Weights of a small GPT-style language model, trained from scratch on English Wikipedia: MLP 1024 SwiGLU, 21.3M parameters.
MLP neurons of a small language model. Each row is named by its layer, matrix (gate and up: input weights) and neuron, and shows model dimensions 320-383. Each number is 128 + 24 x the weight over its row's rms, rounded and kept within 0 to 255. A neuron's up and down rows have the sign that makes its largest values positive.
After each neuron's rows, "fires on" lists the tokens most often at its 100 highest values on Wikipedia text that the model never trained on.

L6.gate352 [117 103 107 108 142  91 110 135 114 186 139 119 106 136 119 110 163 137 109 114 129 137 166 113 136 129 173 121 123 162 157 143 143 115 114 151 145  74 124 125 157 179 110  96 148 138 132 147 145 176 166 136 153 131 113 151 128 171  98 136 134  98 135 112]
L6.up352 [139 123 100 118 113  75 131 120 101 155 171 100 132 122 125 138 142 160 115 105 116 101  85 111 122 121 119 117 121 163 137 154 165 148 157 124  93 129 129 137 142 165 121  90 160 124 137 108 107 158 146 128 134 118 152 113 158 106 131 108  81 151 133 164]
fires on: "ed", "n", "d", "M", "ter", "ult"

L2.gate936 [130 145 150 151 119 124  70 122 101 131 110 156 110 154 138 153 136 125  93  99 106 114 125 142 105 124 140 140  93 158 162 139 145 137  81 131 113 106  93 177  99 143 151 142 170 183 184 136 120  97 135 121 139 128 140 125 148 128 120 129 156 127 136 120]
L2.up936 [145 144 149 156 127 127 138 136  84 132 146 137 102 114 167 131 114 127 134 134 136 122 107  72 114 152 152 157  76 128 166 170 141 125  84 148 119 143  67 122 153 121 125 134 162 163 170 162  77 100 120 118 124 118 119 165 133 125 118 144 137 172 140 173]
fires on: ".", "!", "?"

L6.gate180 [128 118 144  93 120 120 145 139 155  42 100  88 154 154 118 122  95 160 152 141 142 124 124 144 162 153 133 172 128 129 124 143 149 104 120 136 147 136  92 112 128  98  98 119 135 141 139 115 114 101 147  78 110 137 157 149 137 143 128 161 161 117 139 162]
L6.up180 [140 147 114 119 139 115 104 136 110  85  87 113 107  85  98 111 160 172 166 123 151 115 119 101 111 129 113 107 137 147 123 104 125 119 145 176 116 108 158 105 115 114 121 162  90 114  95 136 172 136 131 131 133 136 161 133 107 112 155 101 153 125 148 143]
fires on: " date", "tor", "ttle", "or", "t", "ate"

L7.gate407 [154 134 146 116 115 135 109 114 167 146 119 130 136 138  75 122 137 152 117 107 105 116 146 154 129 112 103  92 117 137 142 113 101 171 125  99 128 112 128 132 114 143  94 146 110 117 132 113 123 128 121 128 126 120  96 140 104 131  68 134  77 143 109 113]
L7.up407 [141 141 124 123 148 156 125 128 182 117 142 110 152 141 130 100  85 126 109 148 157 131 118 118  88 127 157 126 109 142 130 140 134 162 100 114 131 181 113 124 168 135 162 126  95 105 138 160 146 119 134 121 158 112 108  90 126  83 121 163 119 134 118 133]
fires on: "li", "el", " pre", "ri", "ba"

L2.gate248 [110 106 179  89  95 130 109 120 160 115 140 149 119 156 152 111 139 114 136 121 107 104 138 127 123 126 188 114 175 157 127 141 162 134 105 137 118 142 134 180  84 143 126 162 135 110 151 154 133 182 152 112 119  90 128 127 111 158 107 120 155 153 152 171]
L2.up248 [134 171 171 134 134  81 151  95 147 127 165 129 151 103 121 111 110 127 154 130 129 116 144 114  95 148 136  81 101 111 120 118 129 119 128 115  86 131 129 127 120 141 117  92 113 144 110 123 200 157 138  97  97 126 170 137  99 107 115 118 131 142 113 112]
fires on: " di", " kill"

L7.gate868 [ 88 117 119 131 184  85 123 148 117 130  89  77 128 169 120 158 139 126 140 102 152 131  88 158 146 133 108 148 147 109 134  80 129 140 127  87 165 115 131 157 171 108  76  90 169 135 100 121 139 186 142 140 179 135 119 115 123 123 138 135  88 165 134 104]
L7.up868 [105 121 112 151 176 115 138 151 122 100 138 111 103 144 107 103  87 100 139 114 122 164  92 107 147 116  91 146 113 122 159 152 109 108 141 100 124 128  97 122 136 104 140 100 130 123 134 134 139 152 134 145 148 132 117  98 132 138 143 110  96 120 127 125]
fires on: " On", "we", "hen", "re", "et", "on"

L2.gate221 [180  98 117 136 163 117 139 146 140 134  80 122  90 137 113 186 114 124 161 125 161 149 101 162 118 138  98 130 150 196 171 151 139 128 145 143 108 114 133 126  62 136 116 115 133 139 123 135 113 143 146 135 147 132 139  83 113 166 140 123 120 106 108 128]
L2.up221 [151 111 104 126 183 134 141 143 152 140 110 128 103 163 171 164 149 110 120 111 124 111 127 116 104 152  98 121 119 130 144 108 122 115  98 107  92 120 133 128 114 182 125 160 106 130 136 121 131 142 113  87 148 114  77 145 133 142 120 102 114 114 145 145]
fires on: "ct", " event", " place", " imp", "im", "pt"

L5.gate13 [ 87 172 129 150 106 137 149 113 129 150 113 165 124 100 124 128 112 131 106 109 126 166 173 106 116 143 159  96 145 102 105 138  92 113 146 129 145 149 165  82 124 128 100 107 113 166 136  92 130 127 179 134  84 153 131 140 127 110 126 136  77 117 125 140]
L5.up13 [149 114 138 128 148 118  90 153 161 160 121 135 147 129 132 149 165 129 108  80 118 116 139 113  91 136  70 158 136 147 130 144 142 106 148 116 146 145 123  93 110 136 125 143 122 108 128 104 137 146 157 123 170  89 121 128 155 114 118 120 107 113 111 146]
fires on: "g", "it", "st"

L5.gate516 [135 112 142 101  67  97 167 147 130 139 118 133 137 140 117 167  89  71 133 134 131 150 104  91 155  82 139 135  76 144 115 137 129 113 125  94 166 125 152 109 124 157 182 124 103 137 106 115 141 111 131 157 120 152 109 131 105 139 112 119 111 129 119  85]
L5.up516 [153 110 123 126  92  93 100 119 159 143 137 134 125 141  94 119 137 132 103 126 140 113 160 140 133 164 107 130 121 127 101 137 147 114 104 156 136 123 131 115 111 179 149 197 120 128 135 101 111 108 149  86  92 106 139 151  96 141 114 127  88 107 152 142]
fires on: "s", "ve", "di", "que", "ne", "les"

L9.gate894 [157 114 174 119  91 122 134  98 162 125 135 104 147 127 142 127 134 127 131 113 155 148  70 151 120  95 132  92 135 122 140 135 163 124 146 129 163 151 106 156 120 130 109 108 133 105 132 135 120 116 150 121  97 116 121 192 147 139 168 101 125 148  94 118]
L9.up894 [119 133 149 124 136 139 167 101 145  70 118 140 128 190  91 116 173  90 129 130 125 159 144 102 145 176 141 144 106  96 146 106 127 117 156 168 118 140 158  70 116 133 160 118  57 111 150 114  81 147 161 157 137 105 157 101 115 136 118 132 141 137 134 103]
fires on: " was", "s", "ed", " be"

L4.gate522 [ 86 114 164 143 116 180 132 148 125 134 136 136 127 137 158 114 163 139 131  89  92 131 135 135  77 124 106 120 148 150  87 116 167 161 124 104 153 173 126 130 140 118 141 115 125 151 134 143 100 129 115 154 164 136 156 151 134 133 114 146 128 122 109 160]
L4.up522 [146  85 119 174 107 148 162 106 124 163 123  77 140 150 176 115 110 128 124 111 133 129 101 108  73 114 139 121 125 181 142 174 159 133 123  85 141 113 128 115 107  65 167 143 121 149 132 129 131 143 118  98 169 127 144 135 185 136 131 141  99 137 178 153]
fires on: "A", " vote", "e", " one", " election"

L7.gate562 [152 131 125 139 107 142  93 147 100 133 136 114 137 112 119  95 144 163 129  71 133 122 158 126 138 141 111 134 186 169  97 118 156 103 112 103 121 116 130 140  94 146 117 159 164  82 143 138  99 153 114  89 157 144 122 124 123 126 121 151  93 148 135  78]
L7.up562 [123 122 108 125 154 116  94 146 108 135  94 162 140 145 110  84 146  85  83 117 147 145 150 137 143 158 143  85 113 122 127 137 128 127 113 154 100 121 105 171 106 133  82 158 172 149 141 161 152 106 139 121 126 107  92  83 131 117 182  94 141 165 151 117]
fires on: " (", "d", "p", "t", "ag"

L9.gate476 [125 139 141 140 115 126 116 141 117 103 126 151 113 138 153 114  89 127 119 128 125 118 159 123  98 154 168 124 103  94  95 100 125  94 133 134 131 120 109 158 109 116 129 114 178  99 181 153 102 152  98 107 153 135  53 148 124  90 107 126 155 117 128 157]
L9.up476 [161 164 148 118 137 152 130 135 147 141 132 154 156 130  92 132 150 125 133 177 132 158  99 158 122  97 120 105 138 113 161 145 113 111 186 109 142 127 154 125 173  97 116 125 140 135 136  81 111  63 105 135 121 152 114 133 134 119 116 119 137 149 121 152]
fires on: "k", "n", " in", "ur", " November", "ran"

L5.gate696 [117 127 112 145  95 142 152 133 137  88 128 107 102 100 139  90 129 145 158 148 119 108 152 127 133 139 124 105  84 142 155  83 152 120 138 190 144 149 123 110 126  77 107 135 129 103 128 144 111 116 141 149 137 106  84 135 107 169 147  76 145  70 150  83]
L5.up696 [114  97  96 123 136 115 103 109 135 127 165 107 118 156 109 105 124 100 160 149 152 173  84 156 113 146 111  91 129 156 112 129 125 112 136 141 132 169 153  98 175 116 133 144 126 158 115  73 108 103 128 109 102 152 105 164 119  93 154 108 143 165 174 137]
fires on: "am", "k", "en", "ak", "ur"

L9.gate560 [ 82 144 128 128 111 112 124  98 160 116 131 141  88 147 140 151 126 150 156  70 123 182  97  95 117 112  94 136 152 165 110 119 115 115 207 100 160 110 127 161 140 122 141 135 107  93 112 151 153 129 137 131 143 140 131 136 140 140 142 125  90 135 130 142]
L9.up560 [141 121 110 138 117 111 158 109 128 114 148 112 127 138 132  78 147 112 137 133  91 105 139  97 114 113 127 156 163 170 120 152 146 130 131  96  78  88 102 139 106 100 169 115 105 140 110 147 151 142 131 131 133 126 177 104 156 141 127 127 154 115 166 139]
fires on: "e", "ation", "ar", "s", "ity", "A"

L2.gate647 [116 157 169 108  89 126 113 123 127 165 108 115 111 156 126  93 109 148 123  96  75 145 150 115 172 149 159  98 137 105  95 120 119 116  88 119 119 125 135 136 179  99 151 112 105  99  86 145 127 126 135 133 116  95 111 145 129 155  90  82  98 147 156 145]
L2.up647 [113 159 150 118 142 117 139 120 100 161 137 147  98 122 157  77 118 147 146 111 106 142 155 111 144 162 113 120 152 114  91 120  95  85 170 157 106 182 100 137 143 144 126 130 118 143 107 119 154 164  87 142 108 107 147 123 141 147 122 113  99 155 118 166]
fires on: " di", " Je", " Al", " d"

L5.gate628 [127 127 136 114 131 157 102 146 101 127 139 100 135 122 163 133 119 111 103 112 115 153 125 115 106 114 135 152 154 119 134 132 167 105 117 138 110  91 138 157 154 114 143 146 106 121 109 164 146 148  89 124 123 141 123 133 184 151 132 137 139 110 123 107]
L5.up628 [138 152 153 150 133 146 126 138 131 121  93 109 157 108 133  63 143 125 138 110 139 143 144 139 128 150 120 156 133 147 126 134 120 146 165  83  89 116 153 145 170 153 116 145 119 140 120 134 156 112 104 107  86 134 133 128 122 149  64 127 108 126  84 137]
fires on: "al", "il", "our", "son", "on", " vote"

L9.gate172 [152  97 183 183 112 118  96 101 147 137 113 141 122 144 117 118 139 113 114 102 131 113 137 160 122 122 126 141 151 103 134 153  84 190 157 128 107  91 123 150 121 151 135 153 159 126 150 124 109 138 185 122 143 132  85 146 144 148 133 134 111 137 142 123]
L9.up172 [146 146 137 128 106 117 113  96 114 133 112 114 113 126 132 161 121 103 108 147 121  90 104 106 168 117 186 159 138  87 140 106 128 154 155 148 132 175 154 143 112 118 126 141 120 116 124 128 194  83 152 121 154 129 152 112 121 139 110 181 114 123 127 165]
fires on: " first", " As", " as", "th", "y"

L2.gate17 [146 118 151 169 138 159  98 166  94  98 163 161 152 157  97  92 128 111 137  97 105 114 160 101  97  93 117  84 157 125 103 188 135 136 147 124 136 139 123 153 103 156 105 118 109 133 152 133  88 139 113 153 153 133 107 112 116 133 105 160  90 116 127 156]
L2.up17 [132 128  98 110 124 166 123 111 129 139 146 101 135 145 158 155 124 133 126 116 132 110 145 158 139 135 134  99 173 102 135 147 112 140 129 115 166 130 133 101 126 167  86 134 143 183 150 134 137  98 139 121 142 117 109 117 161 133 116 105 138 161 121 117]
fires on: "fin", " Mo", "co", " To", "S", " mo"

L2.gate368 [176 131 122  71 138 165  91  97 126 116 145 126  86 117 126 124 132 145 106 169 116 111 140 121 130 128 149  99 117 122 117 128 136 136 124 112 144 143 147 123 148  50 133 102 119 106 104 143 109 128 137 131 127  84 143 154 182 141 121 112 125 107 135 123]
L2.up368 [162 120 110 147 142 161  83 117 137 104 126 153 107 105  83 128 165 135 112 131 111 147 121 118 135 155 105 162 133 140 167 105 129 142 113 132 117 140 155 174 139 118 132 181 115 103 143 154 151 116 129 142  59 103 117 118 155 100  96 123 145 107 143  98]
fires on: "com", " football", " up", " =", " a", " lo"

L5.gate374 [ 88 117 152 101 100 173 127 131 158 113 111  81 145 108 174 143 113 113 130 103 139 175 137 141 182 135 123 114 141  74 135 175 137 118 142 128 134 100  90 133 131 150 136 113 100 122 158 132 170  91 147 135 103 148 123 156 138 138 111 139 187 122 169 130]
L5.up374 [116 145 165 136 115 134 123  96 110 127 114 125 119 139 116 123 119 192 122 146 108 111 122 111 128 132 124 119 119 121 152 166 119 131 149 134 147 102 158 124 160 146 161 119 102 137 103 159 154  88 119  62  70 134 141 112 173 132 156 106 135 103 148 162]
fires on: " part", "tor", "air", "ent", "ain", "or"

L6.gate24 [142 146  98 141 148 102 171 137  98 150 118 105 110 141 142 119 101 139 109 144  90 115 139  97 145 115 143 137  74 161 119 131 165 114 102 136 148 160 133 116 153 111 178 132 103 121 127  90 106 127 123 147 149  83 117 147 126 112 143 145 145 145 116  99]
L6.up24 [135 119  75 103 128 132 133 151 137 131 145  90 145  87 115 105 125  97 139 104 121 138 115  93 138 131 165  90  95  99 112 132 174 103 107 136 162  99 158 128  93 128 156 181 121 123 131 127 131 121 114 127  92 158 104 164 149 132 124 144 145 127 137 107]
fires on: "s", " team", "ers", "les", "as", "ies"

L6.gate388 [ 98 105 161 126 110 161 157  90 123 136 116 135  98 125 154  95 132 182 135 126 163 111 171 114 134 118 119 141  96 113 142 150 139 151 107 180 145 158 171 125 125 136 120  90 163 157 145 117 111 142 145 148 131 174 161  99 132 125 105 119 184 131 126 149]
L6.up388 [102  95 154 138 118 162 168 145 125 149  97 134 126 130 142 123 134 123 118 140 161  82 100 102 135 135 105  96 119 142 123 136 143 158 139 144 166 155 129 120 157 159 159 148 113  96 101  97  93 149 159 145 169 129 110  95 137  94 116 101 137 101 129 123]
fires on: "ver", "bu", " still", "ly", "now", "ni"

L6.gate309 [157 107 169 117 132 143 108 164 139 152  96 134  94 141 149 103 121 129 139 105  98  80 175  94 119 114 142 114 147 143 111 118 123 131 153 124 114 133 141 140 145 169 114  89 143 124 167 119 130 140 152 120 123 149 148 116 130 123 149 106 155  98 167 149]
L6.up309 [114 105 163 118 141 115 137 118  95 112 103 128 116 140 131  77  98 133 126 122 143 115 134 125 144 125 129 121 116 150 165 102 141 134 111 135 145 123 154 146 164 147  93 125 100 143 162  80 102  94 112 161 166 151 111 145 159 102 139 144 145 149 134  84]
fires on: "op", "re", "est", "de", "ly", "or"

L6.gate4 [151 115 146 127 138 127 167 139 131 164 106 148 115 138 138  76 167 149  68 127 109 145  95  92 138 122 114 134 137 112 141 179  93 134 124 152 125  87 121 134 124 117 120 148 153 158 106 128 151 132 177  97 100 126 101 115 140 150 159  85 134  99  97  92]
L6.up4 [146 124 119 134 133 105 131 116  91  79  90  98 104  97 157 173 106 168 115 128 139 151 151 112 138 187 134 103 152 184 139 127 136 117 135 121  82 159 134 134 146 147 131 109 125 121 130 113 119 143 132 142 155 105 139 118 141 156 126 119  81 123 121  95]
fires on: "w", "ed", "d", "ho", "ist", "b"

L7.gate866 [124 138  96 130 146 138 146 176 146 109 149 156  94 142 126 127 118 168  69  95 108 164 122 160 108 125 111 104 122 102 103  86 137  94 135  74 185 150 142  95 112 139 136 117 152 138 136 145 115  58 168 115 103 154 171 132 115 138 138 101 108 117 127 156]
L7.up866 [161 130 143 125 116 107 133  93 115 149 184 137 131  72 180 147 151 158 113 119 133 141 141 147 139 161  90 127 114 146  82 118 120 142 105 127 107 187 163 139 121 156 108 139 150 177 132 147 110 125 169 154 120 163  99 152 118 131 107  87 140  80 114 163]
fires on: "w", "us", "s", "wi"

L9.gate567 [144 118 112  92 112 145 132 132 141 150  87 144 132 138 155 126 117 164 120 156 152 101 123 151 140 118 156 153 179 129 127 117 138 109 103 146 104  95 143 114 116 178 141 170 113 160 140 164 171  89 127 154 110 139 129 141 117 158 106 123 121 124 151 126]
L9.up567 [103 130 130 127 147 150 145 129 133 124 106 117 144 153 128 153 150 127 131 138 112 116 106  95 171 118 122 119 131 156 186 165 150 160 107 150 141  92 185  83 125 136 140 120 111 105 170 147 155 111  97 103 135 133 110 151 167 150 103 148 161 125 141 107]
fires on: "ed", "e", "er", "y", "th", "n"

L4.gate544 [110 160  76 138 124 159 160 144  81 158 154 105 139  81  93 114 123 180  92 137 135 123 144 165  87 153 142  92 116 148 134 145 105  92 149  91 131 148 154 121 126 107 113 115 109 175 107 135 141 152 144  85 138 155 157 114 146 152 113 129 125 119  99 122]
L4.up544 [160  86 183 150 106 134 140 129 159 123 147  97 156 143 133 147 129 133  96 162 147 101 101 148 135 114 119 122 108  82 136 152 115 148  81 122 144 123 131  67 167 119 113 146 144 152 143 126 185 162 164 137 143 105 132 117 133 112 161 123 128 112 116 109]
fires on: "M", " member", "g", "vo", "D", " political"

L5.gate822 [154 120 153 155 163 134 138 135 148 123 142  86 123 126 130  82 136 105 143  64 117 122 137 121 128 118  97 128 138  98 143 136 125 130 105 155  90 108  48 122  99 115 123 122 116 134  83 125 139  86 130 145  82 127 133 165 118 135 129 151 120 103 153 128]
L5.up822 [138 113 122 157 114 133 136 109 134 137  99 184 145 188 115  58 131 122  92 129 163 109 110 133 108 125 172 124 163 124 115 162 181 125 109  88 165 129 118 150 131 117 136 167 102 125 100 154 120 145 115 110 158 179 116 117 146 160 133 105 146 124 150 117]
fires on: "A", " University", "ence", "e", " College", "ity"

L7.gate489 [105 123 132 132 123  96 152  93 124 115 127 124 153 178 106 132 101 132 106 118  98 151 122 142 108 107 137 127 133 116 146 160 146  99 109 126 122 125 100 141 116 130 111  97 162 193 120 139 176 111 124 152 111 142 119 140 116 152  95 102 116 126 104  95]
L7.up489 [134 119 112 131 115 151 129 152 137 149 147 160 159 128 127 163 149 134 119 107 110 120 102 133 152  73 120 118 118 116 161 121 135 120 102 119  86 145 102 106 105 125 123 161 137 102 140  95 129 125 131 176 152 142 135 142 136 151 102 120 109 146 102 122]
fires on: "act", "ed", "sa", "ent", "o", "position"

L6.gate848 [108 122 103 119 115 127 165 128 140 114 188 115 138 132 143 134 113 107 149 136 124 104 128 133 130 119 126 167 150 137 147 118 167 124  89 143 109 120 109 129 135  91 151 173 103 121 126 107 106 106 146 126 112 155 128 148 131 169 100  99 143 111  88 167]
L6.up848 [165 118 110 139 148 109 154 142 142 144 113 146 177 125 127 133 134 123 115 158 140 171 133 117 121 110 129 138 131 107 114 164 115 106 160 152 172 129 120  87  96 125 114 141 147 140 116 117  93 112 112 158 103 130 149  99 107 121 167 191 154 126 115 154]
fires on: "ist", " school", " him", "ff", "ce", " with"

L7.gate363 [114 118 122 169 114  98 115 102 103 135 142 109 111 147 151 133 140 144 156 123 165 145 108 165 120 144 118 154 125 160 126 135 118 159 143 135 138 130 107 112 107 146 119 145 118 113 136 140 119 119  92  86 147 138 165 110 152  90 115 119 119 122  94 164]
L7.up363 [146  97 149 132  98 123 150 124 136 108 143 122  88 102 139 157 116 141 126 149 147 116 115 103 109 101 112 137 128 126 140 120 156 142  98 137  93 133 138  85 166  95 132 116 156 105 146 149 145 120 168 120 133 137 156  93 139 142 133 102 148 180  70  91]
fires on: " sp", " would", " may", "ar", "s"

L6.gate703 [151 108 131 112 141 151 130 146 154 129 147 129 157 124 144  90 107 153 118 114 117 138 110 125 117 160 104 109 148 158 112 101 162 101 126 129 145  89  87 131 122 142 143 156 131  89 140 167 117 139 107 105 104 142 129 138 159 163 101 117 100  86 153 125]
L6.up703 [ 82 164 143 152 141 150  87 149 152 129 113 145 131 123 136  91 146 121 110  86 188 115 120 119 124 149 114 123 111 136  98 106 126 111 143 125 142 107 127 153  97 171 114  88  92 129 126 149 108 158 110 117 164 104  96 142 122 170 106  92 139 173 129  97]
fires on: "d", "ur", "p", "pa", "x"

L5.gate249 [155 133 115 131 140 124 154 111 161 149 121 145 148 107 152 135 136 112 102 114  96 150 168 144 167 126 129 153 162 121 149 115 142 154 167 117 103 128 124 112 140  89 123 170 127 104 136 192 165 116 129 142 167 134 155 157 116 124 122 125 139 142 173 102]
L5.up249 [135 118 159 151  81 157 148 160 134 154 142  98 112 111 149 141 141  97  79  95  48 175 122 104 125 150 135 111 128 115 157 141  86  89 159 110 144  98 125 124 126 177 176 146 129 105 128 151 118 119 145 106 102 125 150 169  70 125 107 135 191 109 120  67]
fires on: " than", "o", "ally", "-", "ation"

L4.gate436 [120 142 143  83 155 133 173 127 126 147 133  99 166 131 155 166 129 123 131 100 118 181 121 163 133 132 135 103 187 148 122 134  95 133 134 103 151 169 149 123 108 129 165 104 151 164 119 105 147  96 138 136 113 145 176 118 126 147 117 127 122  72 145  75]
L4.up436 [183  80 170 142 138 160 124 123 111 136 151 103  76 152 117 144 121 131  64 130 108 205 152 141 149 148  96 120 181 138 132 188 135 120 114 102 150 129 155 117  99 164 141 126 114  99 114  77 121 117 156 148 130 130 132 151 122 154 135 105 107 131 122 100]
fires on: " a", "ation", " part"

L9.gate206 [157 107 121 151  86 103 134 118 143 118 148 107 111 161 140 130 111 163 130 145 126 122 148 103  55 120 109 130  97 168 145 131 148 163 131 137 150 133 112 150 139 105 169 138  92 120 172  96 122 146 130 144  68 133 163 128 120 128 104  96  86 136 119 123]
L9.up206 [121 107 143 118  77 139 129  89 166  83 144 139 122 128 124 134 136 103 101 161 135  96 106 146 102 143 167 120 111  91 143 121 111 111  95 162 119 131  98  85 141  86 177  90 140 125 135  98  75 183 121 123 192 130 114  81 140 131 125 118 140 118 104 133]
fires on: "s", "as", " |"

L6.gate896 [ 93 120 137  92 153 155 157  77 144 124 157 143 103 126 125 132 116 116 158  85 138 125 145 108 128 112 117 140  88 120 135 132 174 160 105 101 110 139 118 113 186 131 104  89 131 110 161 125 100 135 133 152 115 118 161 131 100 143 133 118 128 164 123 157]
L6.up896 [104  86 100 120 103  95 117 119 190 124 138 138 150 109 145 123 151 100  84 183 153 141 117 151 118 139 121 174 123  87 139  88 148  69 129 119 126 108 148 120 174 122 164 118 133 146 108 117  97 109 127 142 112 141 143 115 125 149 121 114 115 169 122 151]
fires on: "m", "re", "s", "le", "les", "ist"

L9.gate0 [157 181 149 123 139 113 138 106 155 121 106  99 144 157 138 127 124 126 112 118 119 129  96 127  33 144 155 151 128 124  99 112 145 171 106 133 107 147 153 116 100 131  53 119 139 144 177  91 112  82 122 120 104 140 175 128 110  96 111 138 111 102 155 153]
L9.up0 [117 146 147 161 123 164 136 116 164 140 112 164 149 155 131 116 142 157 116 111 147 120 133 129 105 118 130 153 117 164 125  64 145 181 124 153  68 156 114 164 121 130 109 133 141 116 164 102 123 107 110 123 110 126 101 132 115 148 132 101 122 118  94 123]
fires on: "c", "s", "ir", "tor", " g"

L4.gate276 [133 170  96  96 163 123 143 132 135 109 140 116 160 147 124 120 100 147 181  98 127 162 102 138  75 164 105 144 121 126  85 114 132 126 112 142 155 115  86  98 149 173 107 122 162 185 127 108 126 140 102 128 111 135 105  91  92  95 112 147 118 112 169 143]
L4.up276 [149 129 116 123 188 125 138 148 101 130 119 147 112 143  84 121 111 142 150 129  70 121  98  93 151 142  62 188 146 149 142 144 101 154 155 107 134 196 180 144 137 129 110 154  95 111 165 122 133 119 139 121  88 161 102 108  92  81 147 119 142 149 102 137]
fires on: "U", " the", "tri", "n", "d", "in"

L2.gate969 [171 169 151 192 112 115  81 109 150 148 164 118 129 114 122 109 160 112 100  92 104  90 103 100 159 119 152 103 129 151 105 140 108 150 154 122 105  76  89 171 126 153 136 133 134 135 122  91 124 126 146 106 132 108 147 122 129 153 136 142 103  88  87 142]
L2.up969 [ 81 139 117 110 159 153  79 171 116 139 102 171 120 114  89 167  90 144 121 165 105  91 115 179 121 116 111 141 150 134 113 138 160 150 130  95 119  95 137 114 125 136 150 138 111 141 102 155 139 108  77 153 132  67 130 146 140 102 140 122 180  98 135 118]
fires on: " w", " as", "ction", ":", "tten", " episode"

L4.gate819 [109  87 111 125 101 160 130 159 144 127 136 108  86 135 158 134  87 130 143 140 138 105 156 132 138 147  89 158 153 173 151 133  98 162 131  91 139 120 150 134  81 166 134 141  87 161 162 109 115 116 163 127  94 149 133 149 111 129 149  95 160 127 164 112]
L4.up819 [120  96 121 155  80 117 128 116 156 128 103  90 110  82 113 154 144 119 106 138 160  85 161 129 150 147  82 141 111  76  98 136  97 157  79 127 139 102 138 153 100 151 106  96 105 132 105 129 126 146 179 141  88 120  85 150  95 126 166 121 138 145 113 135]
fires on: "par", "us", "equ", "ry", " Go"

L5.gate363 [176 103 113 120 174 146 112 113  82 106 114 128 107 152 163 161 169 162 124 128 160 105  63 106 111 159 166 159 118 175 114 126 145 151 107 120 131 108 131  86 124 160 130 133 129  98 155 144 127 132  93 153 143 121 133 145 132 140 122 121 113 157 123 121]
L5.up363 [119 184  85 144 140 126 143 136 146 116 138 121 146  91 168 185 117 147 147 115 177 104 133 174 149 129 150  87 132 174 150 127 123 123 134 142  93 154 147  97  98 127 128 155 122  83 139 154 170 105  93 134 115 178 107 147 109 172  80 143 117 158 138 109]
fires on: "age", "'", "m", "y", "er", "ab"

L9.gate963 [163 134  94 149 128 111 148 158 165 136 143 183  72 135  59 147 109 183  90  96 131 111 121 202 127 142 108 129 128 139 146 107 135 179  92 124 172 114 129 100 160 131 116 154 119 150 163 127 119  82 157 154 150 123 147 103 133 104 163 129 103 154 148 120]
L9.up963 [122 121 164 147 149 160 136 114 130 115 136 154 144 118 131 119  99 111 125 122 141 134  97 110  95 134 112 140 130 130 114  90 103 175 133 139  60 138 146 136 150 111 137 160 116 141 153 118 121  86 118 105  83 137 124 108 171 103 158 127 130 147 112 128]
fires on: " United", "th", "ir", "us", "s"

L9.gate937 [125 143 120 138 113 125 148 129 142 124 127 102  92 117 130 158 141 130 142  94 118 131 121 108  66 106 134 145 171 175  93 172 171 107 118 161 156  95 102 131 145 128 109  73 137  92 105 121  98 127 152 148 161 159 119  74 102 145 139 108 137 113 130 136]
L9.up937 [139 133 124 138 118 134 128  97  93 160 117 129 147 111 151 147 129 106 100 137 149 124 140 123 136 107 123 143 110 121 142  95 136 149  94 142 132 110 115  94 182 150  98 135 105 128 136 150 161 139 165 121 135 109 138 162 110 102 162 110 154 136 135 133]
fires on: " ", " re", "t", "k", " an", " ex"

L4.gate608 [102  90 160 125 115 136 129 127  96 106 103 154 130 159 123 139 141 132 148 122 118 158  94 123 134 167 130 151 148 122  99 101 176 144 162 131 123 100 150 111 127 133 105 129 170 122 139 140  48 120 148 114 175 155 118 146 110 155 163  95 109 105 106 139]
L4.up608 [115 118 150 120 166 144 110 152 164 131 102 127 131 139 141 117 163 137  81  87  94 155 117 151  74 146 139 109 126 159 126 104 135 127 156 138 125  99 111 169 151 134 138 145 127 132 144 134 134 128 139  88 152 150 114 153 147 147 100 128  91 120  90 153]
fires on: " form", " type", "pt", "ct", " case", "pi"